Weights of a small transformer language model.
Architecture: learned positions, biases.
Training: a variant of Adam for these matrices, 8216 steps.
MLP neurons of a small language model. Each row is named by its layer, matrix (gate and up: input weights) and neuron, and shows model dimensions 160-223. Each number is 128 + 32 x the weight over its row's rms, rounded and kept within 0 to 255. A neuron's up and down rows have the sign that makes its largest values positive.
After each neuron's rows, "fires in" lists the words (lower case) most often at its 100 highest values on Wikipedia text that the model never trained on.

L2.gate92 [115 124 108 119 102 144 119 147 128 130 109 131 100 115 107  91 123 156 125 139 117 106 108 161  92 151 211 135 147 153 112 111 143 101 135 141 116 151 108 195 125  96 126 173 122 103 142 119 123 115  38 122 130 148 200 106  76 195 170  74 142 120 147 150]
L2.up92 [158 113 164 177 189  99 103 127 105  90 145 153 115 126 109 129  76 154 105  94 142 123 134 196  96 116 140 135  53 146 130 157 141 106  94 129  79 181 189 109 112  96  84 133 162 152 133 161  66 135 118 104  85 164  98 146 103 186 133 160 104  94 223  87]
fires in: "born", "for", "joined", "played", "named", "with"

L2.gate434 [169 179 142 185 125 169 159 186 149 130 173 139 111 213 128 101 107 122 148 109 156 122 155 164 187 145 195 130 150 231  89 146 126 126  94 103 129 123 123  86 168 132  65  76 133 164 127 111 110 104 126 106  96 112 123 161 156 138 122 105  93  47 153 109]
L2.up434 [116 126 105 147 135 145 160 164 145  87 144 127  65 185 115 109 130  97 158 147 110 163  96  92 181 150 103 146 151 157 178 160 109 179 140 108  67 120 108 133 126 112  80 109 197 173 209  94 150 155 107 129 110  96  88 171 139 157 126 117  85  96 159 147]
fires in: "well", "appointed", "apps", "expanded", "appointment", "due"

L3.gate391 [136 170 143 112  95 154 140 149 138 164  85 133 130  51  94 102 100 125  91 134 148  79 117 153 139 125 100 180 114 149  95 127  83  74 159 118 113 137  61 143 130 102 121 114 148 101 109 140  97 119 133 234 151 153  86 146 150 111 121 137 161 175 119 135]
L3.up391 [136 108 160 117  63 149 153 144 126 146  87  87 132 142  99 107 104  96 124 165 156  95 126  71 130 144  55 113 130 124 114 116 152 149 152 169 137 138 153  90 179 125 121 154 118 136 171 120  83 153 130 144 119 246  42 173 203  48 136  90 152 110 160 119]
fires in: "him", "them", "himself", "visitors"

L2.gate16 [120 125 100  86 169 139 123 204 116 132 108 115 101 151 109 155 132 142 115  82  95 115 120 136 162 140 137 111 189 127 152 146 144 160 118 136 104 151 134  97 123 165 141 194  67 142 135 131 178 139 163 124  72 108 114 142 163 135  58 114 166 126 102 110]
L2.up16 [134 103 137  89 114  95 160 184 109 204  63 187 134 137 147 153  82 131 134 145 125  99  85  88 149 126  90 193  82 116  78 124 173  52 136 163 138  94 154  90 152 154 113 141 128 126 126 110  60 112 220  91 153 188 126 124 135  72  85 146 149 100 175  76]
fires in: "born", "children", "competition", "final", "recorded", "record"

L2.gate23 [171 125 163 157 127 167 143 105 123 132 151 129 132 113 207 110  91 140  98 110  85 101 112  93 103 141 164 105 104 173 152  78 108 136 152 141 154 175 170 122 140 109 134 162 129 109 101  70 157 156 106 133  80 139 107 144 173  94 144 116 140 167 104 166]
L2.up23 [106 116 180 138 159 141  63 150  95 141 195 149 110 105  66 138 184  63 123 125 158  88 141  96 174 125 127 105  75  94 107 153 130 164 105  86 157  78 129 111 111 115 156 160 119 138 169  81 113 132  80 153 143 144 146 143 128 146 157  62  63 107 179 116]
fires in: "where", "release", "gave", "wave", "leave", "means"

L2.gate402 [ 96 105  67 125 156 112 185 175 126 128 152 159  91 141 136 130 161 117 161 111 134 108  21  90 161 131 106 151  85 127 175 121 136 137 115  97 159 128  81 137 137 177 130 114  84 147 118 179  69 117 124 117 157 146 144 179 150 127 119 133 188  98 130 105]
L2.up402 [125 109  58 114 127 126 154 172 102 149 134 135 113 113  66  84 145 100 144 125 111  93 114 143 159 147  81 138 134 139 150  71 144 171 114 145 157 121 134  92 122 178  86 153  83  84 116 153 136 166 119  76  76 135  90 171 138 178 104 158 136 139 128 104]
fires in: "song", "album", "songs", "event", "success"

L2.gate102 [154 114 144 202 132 104 147 101 121 153 118 132 112  97 150 154 135 118  56 131  79 129 178 108 153 162 123 128  81 134  87 139 154 107 139 179  68 110 155 135 113 113 216  86 119 150 191 105 130 122 159 153  52 183  95 126 122 122 163  77 163 150 125 166]
L2.up102 [133 122 149 105 106 161  87 122 146 156  97 109 149 122 156 112 108 152  79 147 141 161 147 146 143 139 157 124 198 153   4  53 110 171 153 173 143  87 115 123 139  91 202 112 185 127 147 102 165 142 136 172 112 144 170 138  78  75 143 135 128 120 140 128]
fires in: "were", "total", "all", "are", "ft", "households"

L2.gate267 [ 85 121 142 181 124 104 150 157  91  97  85 101 105 142 114 103  62 161  99 135  71  91 146 170 115 166 151 121 161 136  95  89  38 162 143  95 120 122  71  63 102 106 192 147 138 162 115  75  95 129  71 135 152 109 123 164 137  79 139 108 195 178  91 122]
L2.up267 [176  76 143 177 120 112 157 131 122 122 111 108 164 106 165 191 156  88 106 138  98 129 218 143 143 122 125  86 169 122 123  83  80 117 110 102 158 111 135 130 141 157 164 151 131 135 103 172 101 134  70 141 159 199 101 130  89  83  92 142 210 179  65 115]
fires in: "made", "long", "park", "built", "up", "line"